Weights of a small transformer language model.
Size: width 192, MLP 768 quick GELU.
Training: a variant of Adam for these matrices, 125M tokens, 3821 steps.
MLP neurons of a small language model. Each row is named by its layer, matrix (up: input weights) and neuron, and shows model dimensions 16-143. Each number is 128 + 32 x the weight over its row's rms, rounded and kept within 0 to 255. Numbers have three digits each.
After each neuron's rows, "fires on" lists the tokens most often at its 100 highest values on Wikipedia text that the model never trained on.

L6.up457:148143110122120123080099113056114148129210112155101112113149094105068090102120154140109115114155108075123125107082123110117135116110120200163165128138139145132112135125162181102094149168112120195133121131096127086111132189151146116138127117106127152109140138109127157153157172098162190104089092103106170132164155103190148085082174083122152128172162129143137140127150101123131168080132
fires on: " "

L3.up618:112179174115139113147154153120115111097117150130102107135113149151097066101169182146136094056111178133129135127109089157061106126090141154119128111150100174106139161176156130175112109074149186041142105168138156106156158126106098108120118125133073113162170099114144184111129131158129158107137083123119137138087117120123120128109100074208121130210186108072073133121152106117130120124149
fires on: "\\", "{", " T", " an", " I"

L8.up184:081128150151143105150174120148117164138138141119071137151111111100094047146177138182165132103117178117143140245116093145135157125138128145190108146117139175102075119073115112066134159087134181158111108142110155161145136145161080160162103161087127133117159105142112169124097100107148139125050150173080115154081135136100163110085113096118107162085119087138158156132134137094150122149161
fires on: "ing", "ate", "or", " for", "our"

L5.up154:113154131102113100096118144121136120106136154148109097184120142110104107119185138107117136090110164109133109130073095086144132122055125158115097124176101184105117139147115110173071108097139148089102066153164173153144167101085168078107056194145102140134178108149135181111150122172128147124149106096154169155066131171134114141098130090189070162173146097069165151113224131153140114129171
fires on: " an", " for"

L10.up216:185079157106107161096140139107139155141103085154152101089106152161162136159120131198147128111135129093081124154114150136114146128118093142185107103118103181132130086124098191197122043123115106132066118155134153098118174099124096145104111150089110135088112174116165159129169074099167130109074110092159143183094150086138169097161201124176148117172136080131151154133132186048153098105153
fires on: "t", "ed", "n", "it", "ated"

L10.up392:179151139116105093058137108137119124074160165090081099184127105141162101101141173147083086132129174120155131166078120181135172112157126118162134095109149113067102078154168128095102118117105139079115094195144096149150115173131158165152133132172135137141092143169085166058104072203137161143118133072144119111149173104194116134130150137119124143093207089186073112096120144072163152126142
fires on: "h", "il", "er", "ar", "ur", " |"

L3.up39:158139137126069099146128196074080229106139139147104122158136120143114088131156162095138115090134127134169123152094084145115185117142159127130137183145127177132106134132101148121099125108102167136064063145106177167142122163124118076171108184154082117140153110131150165122144103158127170115159099101153123121085140142157130139062123079112070154161214115099117166113135130146191163100174
fires on: " for", ";", "ue", " or", ")"

L10.up302:098078133100134139126109086122102120098244135071091146134135177130087120104134165105127109188156194136096119138143186166158158175144111154152159098121130121063106132117109121048032146092088147102145102155144122162122135159203144120128063115093131183125105154132095093139120106128109124184141115141144120106140108112127157118112157081115077119128230126131095103172179114078155113122126
fires on: "w", ",", "ed", "et", "it", "ic"

L8.up373:171129144141145113090119107158087129121133196111092157188129084111154095124115123152144141037156166112117150117129132166153175073151138139200148094110111137103103153119203121122130107132055095185140124161140196131142147132126132146130118126128137110142127113137080136105158081175124106121150211120113129069122136092111139141099109138137110156171182102095157127130123151049077112119166
fires on: "ly", "ar"

L9.up448:119165136101072117111122101117151190142106118171097152113118099089108076164134097165184133069101142169113112146116120121131149110119145182120099126114106112106098143100162140087106078143069146157085124123124119156174134113148147083091149112156053194119171128154166193150109142133146118123140086103083139130134153180183153116147153112171141159143146190085168179162189153021123141108147
fires on: ".", "ies", "'", "\"", "y"

L8.up152:073087154156150125122005147118151109109187153117130110172115069153117141155125129122136141103145111141081143092166096106100136144136130137144118082142113207122148095133120185145122086144106079186154127183095182107117109126124119150101113101098120070090107107148148216146128132118141122062112142129133090134141155180093129064141130143179057121172157090072108114128165139146148080117217
fires on: "e", "ong", "y", "at", "our", "en"

L9.up737:117141151112065124151111119143128143100117180134126086161109160153116146116150153109157080097116181061041097154154112109089221150153115165128074124126103140157130091133163204140041107124128124125099152181129132120128165111114139119133084125081120141143162173145122157104137120062133099141103174095142208152162092093138123058130184068142138150138137138135102120217151126104174122134162
fires on: "ed", "id", "ing", "ated", "ong"

L3.up54:147132200130094098095117166097143154099179123176098079207089139117105140187176113134161132138135148125106121139125139117147178128082144134130118122132118174049098071110150131120064123148105157128152064132164167137159156079133121121133042164076125111098129123085118165052238156157159123147107090087129177105106087128159100142113160131120101139132199083093125155125178150143092138115136
fires on: " for", " by"

L8.up279:151086147127113100124082127121105122105157143108158104099103122096147081181130110089136140128137235162093147178164108094147149094145147177156112007114097122127098083136182127105113123094088134170074106152120189099180086117112167125112097098115121113144139205156126149122108131198094157136180121064143121169136181149135160113089056138137111153123132094128118147156174128121152136023166
fires on: "le", "o", "ly", "ter", "n", "th"

L3.up66:153128141131109154163132125079091141104177105158168096146135129148058159149134141169155112105113165083093077144114152069107155154146131177159125066110061097133151075122128163104147132145114107131105091133166195104152061175152148144131135121076114167136182195121105161157093113154170116138126187094074167108127132080153156095077105130093116154153077106118116140144160139071224105114128
fires on: "es", "ame", "ore", ",", "ec"

L12.up691:107118153116140187043067126122104161118089087156191079138171152124151133106132115140139095126128136073117178146137167121135197082152116182086140135153132131134186110107208196128181079136135114119079111140122125100137133151141120101117108208118117149104152210122193141137109113097163135092122145162136133163080114127134172092139107097159109124132097139152111113218085140061150102127168
fires on: "t", "ct", "il", "n"

L10.up700:161075134124116120125107148101125094098211138101133145107113116114131137120159134103113097125155116133113157143112146175075137158161079111134125141168159181133148129129123116071122147126092142107109100128196118089088089145163111068140089115070137151121127180161112113151156080136093186125148107098164192102101128102125176128093075134098097126122188119153147108164128183112151103162179
fires on: "it", "ed", "r", "f", "ated", "et"

L9.up353:105122150125070132152158122101107167133123182148105175166156108137100084130144117111134090150094188068094167177094082125071162109123110130123157151123123189123083081107158152086108088137130136104140154115136155101112129144165109129112131122097142135107134070140185116089090124089124080089104128135114120129170135130146143087074083126110130119107102180159094105172177129100187112161143
fires on: "s", "ong", "or", "ing", "ment", "t"

L9.up740:137140124162077095093078114132055139103096140131145162125070133157118091124150132166135118142107158087118081131152113152122245141133225161168126132152115107138131096150124099134152042110036149166063095150134162153192132149069093118098134147138093178125122162138107129085101066120165139147139130084137133110118184134108110128073170151134141135105167089078120166152153149147178149187121
fires on: "e", " l", "le", " L"

L5.up517:154142160144130115100140120123115143136113098131152059138076131090106099092144144083156133055096169120118100098073089107112104163129171107121072082102104190137172109160171121177093129146165166077052104149134155169156169133079151077117100172160126108152239150132130175164108111140181108161151126076099133143078140133136139160087177059182113133160172104128168164129152133118088117092132
fires on: " an", "g", " ", " (", "st"

L6.up306:099146190137098158119090147121114137131145102166092097121113090090133137114245140169120117140121107177061119134092107115115138122169126134146102120158048142098169170179111146215056103145120135161156082128134158075141111121198131082097120152109089185075152097145158125150128082155186126152138120166136085157075111128110136134099169105159101125115140133136136190153112192124149126130145
fires on: "ir", "in", " ex", " 19", " In", "x"

L6.up16:164178185166083093098088189120075145130144147132148165113104094134157123118073108093208096140126181106094146149094133121134126094138080148119087111127058136112136128085109156130092098132151084182068113105123166130180153163118133055097098093164105116132147149137119140092153162227163195136079109116155145124136174138095116120099174164179116147148133103168123165124105106090147099000089
fires on: " H", "es", "t", "a", "n", " –"

L10.up132:105146218163135111170098087069113177177078192149099138089115146169151136120063131103102145132125131114125128174107121144091130155151061151109144158131152176136142119110164146121064122121128129096138092082145149126137082137112149094130125156152061120107101108130206104156135137120129146106087124088120145142143115086098131123119148115131071144135131155137138166163158089087234099170185
fires on: "ing", "s", "ong", "ed", "ame"

L5.up127:155108153099102142096120228128072097135121139156138120139098154145146120095143162146129118135164165027106143110079128104140166105171148141197019035108135151151141125073146080144128191110147109135121145127103147158159122111126155077097077140146105157176148161173122142096134151131188181122108101081159149109140135125104128153076115132198147165130072091142162142195116075129102143089133
fires on: "n", " W", "ion", "t", " T", " m"

L4.up143:155172156111134114064167142146080126157190131100103118160133108096016055168114166089089094112143108115152120100101138131102203144096117171141115109124180091089107177150130151143097140106160151162145127183145140145110144148154170110188158116125109133106130111132096165140147171111117237118122185084109140142122158073164122129141134108084064130096156087113139100145175106149072166111142
fires on: "o", "ive", " ", "c"

L6.up177:122084098124126130116084103080117156062131137108182119122104101140062084105132137067117122097140118104133095100150123162120138149087125199103115123129114139112105118068145111077170120163108132132122047129066167170121115147109129135130147148119123149133162154132109133150141100172158154137103094067134124144084122149139141096122145090079121125133158116191157099128132121135157118123171
fires on: " and", "3", "4", "6", "ate", "7"

L4.up761:143120133113169134095113194074099099096145147140146119155128110155076108109137128187090123125131201050107081188089124098136167154095144170116102133134134094139087070143172182116086151127115126104122110128104161095148090186157141134145107150155114159111088164134126141139135135133138145081074163071173143086113161137199172056120152137093121110120161122073107134137133105057166196098140
fires on: " ", " ex", ",", " th"

L8.up533:205140144172097180078112145096144156135207159134133101141117090111102129141164166113155094056059129141141100156086122158101096086093077108142117130174095143090105182090113137162098119120081174132062103105135147120096102100120093102084133108183093213135135157128119224171181125135120122099180100082161142127092132078175163125078143073133154163153195098110106106161112135116166110120175
fires on: "et", "ill", "ur", "ut", "it"

L6.up101:126137117138107163075068145097108148127123116160055129120128096127106105126191169107153131144131145147155105074145145112135113086122144152210104105158113140160080143103129132141075130128097118090162083079107119096093160177140168076099135125108092207093117148119118168118194134135184143130056140130128144111124183097181141101112194095149170112150210134100117169119161152091082133085129
fires on: " ", " b"

L6.up734:128164139144094123177080082098077134174095117114166105116107129128069100102125117127153143078124147139104025149064160164127171134140154198163121063169124139105143096184141164137140086095133107122099178127147174106148112105114195096114153080151085151162190160127131132128067111119196158120134151127132089142132187126141137087120102088144118205093140155104093165172211130122170093139127
fires on: "es", "3", " that", ","

L5.up484:108127177117100121117135084132124136052129171154141142150093110117047094135145095171122096080116190122148131120097089134144165123124131131169087127161119131064110144104147128080150109112054158134087144108084154177167160150119123118169098185111134103135139121128124121148187119166118080137142108139125174111133133162149130114092087122154145148125208154111133129117141164129087142106180
fires on: "ly", "t", " for", " an", "ust", "ow"

L8.up422:054147109151140181104105124117112155146108077111128129125142039102080047118125149123129082097152143122132110143126158093165106131150105143109136096117143192085147134091142161130100113149127164101136116150106115165163179091123150140152127128123084136168149101128106118130157159159148064133135093112140133100103153159212126140176128134129126114172153137097127170122191144058128159119189
fires on: "am", "y", "im", "-", "."

L4.up626:109126125132152120133083139169130120117174135186088098163078119103068150139107127142136116162110177189120129124135129067097142111099146126142103164119171114127190066123101150117132069147099128146119102124113233143086141127110160102102062162108140073095146140136155143147180041157177094095151103111181106172067203141091119151086135119119136102151114144126122147104227133156044097127185
fires on: "en", "d", " was", "at", "n", " the"

L6.up147:117152113090127104086109154099080130128159178119074133121132106102127089091139171113124085088122144122140133081146100122069118122123128109101094102164104155099099146159201106198113117120153185110109108163154193172125153130129127128123044126159074135136129112140129208109157085186147154098142101106143142148107125116133129185077179075219128147127192121087156113116149191086140140126125
fires on: " to", " he", " an", " a", " o", " and"

L8.up413:165103131130085127083142164112132131083195152114097114165118101072086129150129110179145100138047166123136117141134146126112153145111154177111120099169110078103084122079122079135134082039111161153092159127127181151126141139109156155136120119113099132111125145159140197086103143165106162120168175063144109150146224142127125105072131169083117165110198069149131137142171104153141179101110
fires on: "h", "ut", "o", "ich", "n"

L9.up372:123124122147122122067042109124069153149132097143089160129119137178127095115131135126165092183152114150138152170126183151153150107097158144173129130109114151101110117101162137203116092121073147160055124165161216166104176184145142117106130085152134131122149162169145159109124059148190171079161199090138112149149132163087124117118110098108067169123171160099136112112146144055166114169095
fires on: "l", " L", " l", " are", " f"

L6.up44:206146108173122121154080120141128166093130094094160108170122076149169125135164106104116120110099171122113045118124120137104151121127106132137087055116087137103099138089155138092182137098131137093165090128102178170124147129145193126126119131109149155162150152165074140103113084097167132127135106150120090105117171140176146109088133136094142103114114089155165124110100122138082102100209
fires on: " con", "3", "4", "0", "5", " "

L5.up134:108144145132129129110112112076103193147116115182158107108114120137055100134191140173084150124144105078126128186155151121100164153101145188132158142118085103159156099104127193130137068093090142162061111104155140084142146187143110065169161153144075152119149148139126145107127094128152189105099183133124127185104126145140150121118116082094129137154132164081136113141092126054133153138134
fires on: " l", ")", "ect", "ell", " ", "l"